python train.py --init_std_qkv=0.0255 --optimizer="adamw" --beta1=0.9 --decay_fraction=0.269 --final_lr_fraction=0.0 --train_tokens=710600000
MLP neurons of a small language model. Each row is named by its layer, matrix (up: input weights; down: output weights) and neuron, and shows model dimensions 192-255. Each number is 200 + 20 x the weight over its row's rms, rounded and kept within 0 to 999.
Before each neuron's rows, "fires on" lists the tokens most often at its 100 highest values on Wikipedia text that the model never trained on.

fires on: " |", "m", ":", " ("
L3.up956,186,195,207,202,194,188,199,211,169,215,206,180,178,250,194,180,187,186,209,184,184,204,195,194,185,181,191,183,199,165,169,174,224,230,211,221,208,207,189,205,225,200,211,190,184,237,200,176,220,205,264,199,201,202,205,200,168,230,214,189,164,213,221,207
L3.down956,218,191,208,215,194,216,189,183,200,217,184,210,224,180,204,187,169,203,220,194,192,195,188,197,217,191,208,165,186,231,175,212,177,200,162,232,211,153,192,185,204,209,168,202,202,198,228,207,205,195,190,160,206,201,168,188,207,198,221,202,222,199,220,197

fires on: " |", ";", " "
L3.up1216,198,192,151,214,193,197,210,195,215,246,221,174,191,186,226,214,166,200,193,158,186,167,207,197,202,198,200,185,181,197,190,213,215,211,187,191,212,205,218,218,197,191,189,171,230,226,213,199,232,188,192,192,155,217,184,209,212,213,206,212,181,237,187,196
L3.down1216,226,220,197,179,220,177,219,195,208,229,210,187,207,196,197,248,207,212,193,197,193,165,239,237,199,219,221,188,165,240,218,199,186,186,201,165,214,181,218,187,202,210,202,181,217,187,181,173,196,188,235,192,204,228,198,212,219,204,136,208,193,211,166,200

fires on: "s", ".", "x", "c"
L8.up1,215,174,171,204,173,189,215,230,186,237,232,216,205,223,190,196,205,206,172,218,187,188,157,187,166,160,219,222,223,195,187,210,215,165,186,195,196,215,191,199,206,216,195,217,158,181,232,187,228,212,178,191,175,172,197,216,193,204,207,218,190,198,199,181
L8.down1,184,205,215,184,214,192,194,213,199,219,193,163,189,235,188,224,204,190,229,172,168,201,188,225,164,209,173,204,197,215,187,240,180,181,216,204,195,228,203,189,219,165,212,209,201,210,193,178,228,248,212,226,197,185,200,214,213,177,196,212,236,237,186,224

fires on: "\n", " had", " has"
L13.up1034,207,223,171,212,184,201,177,170,192,227,170,194,259,215,192,170,226,214,194,181,218,178,191,214,210,179,210,173,218,194,180,182,186,177,192,180,214,229,182,211,216,203,194,215,183,224,190,199,217,181,199,201,156,196,216,200,166,228,214,190,211,204,191,181
L13.down1034,164,197,204,213,226,262,166,198,200,199,183,201,199,199,212,191,207,211,201,197,197,238,219,226,184,228,230,205,228,175,222,204,192,234,184,224,259,215,211,205,195,183,211,189,189,211,213,203,196,217,208,177,193,183,240,188,207,231,214,169,212,159,183,213

fires on: "0", "6", "2", "9", "1"
L3.up236,226,217,194,198,210,198,256,195,185,208,220,169,206,194,187,195,193,236,179,179,228,216,184,174,212,198,205,178,230,166,187,216,162,205,177,181,220,199,186,183,203,201,184,207,234,197,209,182,222,209,230,202,164,202,191,238,218,152,202,197,226,207,247,218
L3.down236,227,211,200,180,189,187,231,177,208,214,187,201,175,196,189,194,237,194,186,192,206,203,207,199,197,210,213,171,209,216,214,212,208,227,202,181,211,226,205,206,238,213,192,219,211,192,216,182,202,202,184,196,226,179,196,202,206,218,191,203,200,198,208,178

fires on: " me", " Me", " \"", " small", "Single"
L3.up617,201,194,207,168,197,178,209,197,187,189,200,207,175,177,212,209,211,220,185,222,164,204,171,174,184,171,218,193,205,180,205,159,222,193,208,236,217,201,189,212,208,187,222,196,213,205,215,175,198,194,176,219,170,188,215,201,197,210,171,185,213,185,216,168
L3.down617,207,197,215,173,170,185,165,221,172,215,203,202,172,217,199,220,190,176,193,251,187,169,188,212,180,182,175,190,194,177,247,182,253,182,220,207,199,176,187,223,217,180,229,188,207,174,195,196,205,180,193,198,217,215,216,187,205,180,190,192,239,192,217,199

fires on: " |", "---|---|---|---|", "]", ".", "5", " \\"
L3.up1469,190,214,182,239,212,190,226,179,195,230,194,182,184,200,244,212,188,188,187,215,189,156,192,194,201,224,191,160,200,188,155,196,194,203,208,178,185,195,211,197,173,190,209,144,223,204,223,195,211,182,160,180,173,214,197,204,171,214,189,217,180,181,190,221
L3.down1469,239,202,199,219,178,207,198,186,189,218,205,163,223,195,211,243,206,188,218,207,213,180,228,211,190,211,234,154,185,220,213,208,192,190,202,211,209,158,210,175,216,195,201,137,215,209,207,206,215,187,207,192,196,168,201,197,181,211,160,182,182,223,191,195

fires on: "2", "%", " m", "0", " billion"
L13.up1103,206,250,170,193,214,195,208,202,193,212,197,190,210,186,229,200,191,198,153,201,222,201,187,208,175,185,225,152,225,197,225,181,180,207,199,164,226,168,207,188,235,219,205,236,219,222,157,229,190,214,193,206,188,200,211,226,198,170,192,193,209,204,216,198
L13.down1103,182,218,227,209,203,196,200,167,200,218,173,220,220,170,174,219,189,210,188,180,187,187,183,188,213,206,247,216,183,218,167,226,212,255,200,191,228,187,205,202,180,243,189,223,216,184,151,223,186,232,211,233,218,160,198,245,214,206,192,198,202,172,182,188

fires on: "1", " ", "6", "9", "born", "7"
L4.up682,206,192,224,215,198,191,189,211,186,190,224,197,205,209,213,180,178,233,175,156,233,163,203,198,199,183,186,180,174,244,200,187,196,217,192,197,198,175,168,199,186,189,219,168,238,192,190,171,208,174,213,173,192,202,219,205,232,181,183,193,225,240,231,195
L4.down682,175,210,218,191,179,169,222,254,186,173,250,256,189,186,234,185,182,217,201,208,214,201,199,192,186,195,215,198,176,196,180,220,198,202,183,203,214,192,175,175,222,164,150,204,204,175,205,193,191,186,190,167,182,185,212,227,170,161,235,197,216,169,201,184

fires on: " to", " in", " on", " from", " at", ":"
L8.up1198,216,189,195,228,208,194,200,185,253,202,221,171,169,197,215,192,181,219,221,249,180,220,209,128,201,196,212,178,221,213,191,213,211,203,170,209,193,172,187,178,228,186,229,191,194,205,192,205,215,160,206,228,223,215,210,204,236,202,209,200,191,205,198,203
L8.down1198,187,218,187,215,178,274,192,230,201,207,178,197,238,215,164,217,242,207,166,188,198,195,233,223,212,229,202,211,235,198,212,208,221,206,172,185,195,199,185,212,184,214,194,200,164,184,213,208,179,238,205,174,175,178,195,241,208,203,193,233,210,224,228,211

fires on: " |", " ("
L4.up395,160,192,138,210,199,188,126,205,167,210,188,172,183,246,209,211,179,190,201,205,182,170,242,209,195,186,208,215,178,177,213,167,190,212,232,178,209,173,183,188,206,191,221,220,198,211,224,171,201,164,217,201,209,209,178,208,204,211,206,199,188,208,206,175
L4.down395,209,180,173,227,211,175,200,184,202,195,201,190,178,173,204,187,198,197,181,193,199,217,208,176,217,218,232,196,196,222,183,213,197,215,154,190,204,166,230,197,230,148,223,218,201,219,199,206,203,187,220,198,184,197,199,190,188,177,178,220,194,171,214,222

fires on: "s", ".", " Cal", ":", "der", " Os"
L4.up292,195,196,214,201,208,194,213,188,167,201,215,211,192,222,173,194,205,221,191,184,177,194,192,182,213,202,209,206,209,206,176,195,209,206,220,191,194,200,222,210,204,217,192,251,241,216,184,189,211,207,207,222,231,180,185,195,184,223,213,244,201,231,183,229
L4.down292,161,188,189,213,179,179,205,217,205,202,207,198,176,226,170,194,180,215,201,202,242,193,215,192,186,172,214,187,177,203,223,219,191,223,203,213,188,182,215,199,206,206,160,185,221,229,177,219,233,210,220,199,168,220,186,233,221,217,215,160,212,180,194,219

fires on: "N", " m", " to", " yards", " "
L4.up365,206,192,169,213,233,195,159,209,170,201,203,225,167,203,172,186,177,195,209,209,244,179,178,163,181,202,207,192,191,183,174,233,198,178,183,187,215,189,175,207,210,169,225,213,208,180,181,198,180,192,158,225,178,215,211,194,215,191,181,220,188,180,229,213
L4.down365,190,213,205,204,213,205,214,193,178,216,210,196,201,196,237,227,192,194,190,217,194,179,188,166,196,192,211,205,155,179,192,220,218,191,219,171,210,168,194,204,198,272,200,176,207,187,199,213,179,176,185,218,209,185,233,188,236,205,225,191,236,184,158,234

fires on: "0", "-", "–", " re", " double", " review"
L8.up316,206,190,198,211,170,179,197,198,191,207,221,179,212,210,203,181,174,146,209,193,192,233,164,166,241,211,205,223,213,187,186,169,195,187,203,200,199,189,223,179,209,203,184,220,192,226,233,241,220,224,201,231,209,197,212,218,221,234,247,203,191,211,214,217
L8.down316,209,224,204,193,200,174,189,204,204,222,215,207,238,186,216,214,207,178,235,233,192,222,214,204,216,193,212,177,169,214,173,188,202,199,217,190,186,198,219,223,215,162,232,230,195,201,206,182,213,204,190,168,215,201,171,209,170,211,217,224,201,168,183,211

fires on: " |", "–"
L3.up1223,189,208,175,209,196,189,209,165,213,197,190,182,201,216,210,212,199,188,202,187,184,181,199,208,229,210,187,197,203,174,199,192,196,202,207,153,206,210,217,185,212,218,166,179,210,230,168,226,215,214,201,192,187,220,178,215,155,220,215,222,186,213,187,210
L3.down1223,229,187,195,197,165,208,219,197,200,191,217,178,201,162,185,242,214,203,199,199,192,195,235,210,204,186,203,168,216,179,231,200,241,210,233,186,217,193,227,178,179,219,230,151,226,204,183,191,190,177,236,179,181,190,216,210,183,212,185,220,238,236,202,202

fires on: "y", "s", "d", ".", "ly"
L4.up1323,187,209,167,224,194,186,205,223,118,214,202,210,192,191,190,198,220,176,173,188,167,180,197,178,182,186,208,211,207,167,218,171,186,243,209,192,206,186,182,194,203,214,161,218,157,155,251,195,182,204,196,181,210,176,204,213,180,183,192,232,207,219,233,172
L4.down1323,172,170,224,164,157,168,211,204,211,195,231,194,214,227,183,207,216,207,206,174,213,208,216,184,233,159,196,222,210,172,196,204,222,194,250,224,172,223,217,188,184,207,214,248,202,189,181,211,217,231,187,218,173,214,187,175,200,194,198,195,196,188,196,222

fires on: "0", "2", " Lo", "ate", "8"
L13.up527,183,257,203,215,187,189,209,189,191,210,194,227,228,164,221,221,152,224,166,199,195,187,178,205,196,161,215,190,200,221,190,160,203,188,187,190,215,217,212,207,234,184,191,219,168,180,210,191,204,191,204,210,228,181,161,229,238,191,203,216,200,190,213,205
L13.down527,180,181,193,201,216,187,176,200,221,228,220,192,195,196,220,198,152,238,189,176,229,224,202,194,178,184,208,212,206,214,203,199,214,207,212,198,198,199,149,181,192,221,218,185,200,188,174,200,183,191,235,215,204,181,179,207,191,183,175,240,215,178,183,203

fires on: "0", " ", " (", "+", "1", "7"
L4.up77,237,183,213,217,235,187,191,178,155,207,178,186,186,215,193,205,214,213,170,167,190,174,221,189,213,179,181,213,202,206,183,179,164,209,213,190,208,174,169,204,194,175,198,200,190,186,205,189,196,155,187,228,196,198,220,218,223,198,193,226,210,218,248,189
L4.down77,173,208,201,157,198,171,234,253,176,202,211,209,212,161,218,219,243,192,233,193,186,211,201,201,192,209,243,208,179,188,229,221,206,198,194,173,222,175,165,198,199,210,205,238,238,150,177,233,188,195,222,206,154,192,197,195,185,201,199,216,201,212,174,162

fires on: " in", " had", " at", " who", " after", " to"
L8.up1402,197,194,150,193,218,197,173,195,204,220,186,197,157,195,238,200,169,221,215,188,208,199,192,153,215,167,223,177,204,189,208,204,174,198,170,202,208,184,205,198,224,200,205,198,195,165,230,206,220,173,209,227,185,246,225,207,213,205,201,172,193,188,201,210
L8.down1402,178,219,206,242,190,220,215,190,196,202,203,216,221,207,201,187,236,169,220,205,212,206,222,211,200,258,207,247,227,197,225,174,238,221,194,184,219,216,224,203,186,197,198,208,205,229,175,201,212,178,188,156,221,198,179,219,171,192,178,201,170,184,201,194

fires on: ":", " the", " &", " |", " with", " The"
L13.up778,186,197,165,215,175,219,182,170,201,193,191,155,208,195,210,219,181,165,199,189,197,197,187,198,167,217,206,214,222,210,166,201,195,191,186,214,208,200,203,161,220,168,208,188,218,194,215,190,202,178,214,180,211,214,162,212,209,202,198,197,207,205,209,214
L13.down778,183,157,198,212,176,400,192,162,181,200,173,181,186,211,200,192,198,195,209,187,193,201,214,176,219,167,221,200,217,217,200,207,194,174,224,170,189,183,197,223,192,187,179,200,184,188,205,207,190,200,192,180,218,187,216,202,190,216,204,213,191,192,151,164

fires on: " |", " in", ":", " born"
L3.up1253,206,181,189,214,230,211,167,213,214,161,190,187,191,188,168,202,187,200,217,170,203,195,189,224,210,208,214,211,212,200,203,184,176,191,177,210,199,184,187,191,176,175,186,211,223,183,236,215,192,181,203,159,170,198,200,215,242,183,195,235,209,226,243,193
L3.down1253,235,177,158,220,187,271,210,193,171,213,175,213,191,186,211,187,188,202,213,223,198,162,196,208,189,201,213,228,206,241,203,204,225,226,237,180,227,203,208,166,190,180,253,219,200,198,170,207,159,202,183,207,254,211,205,188,180,201,216,205,210,194,189,202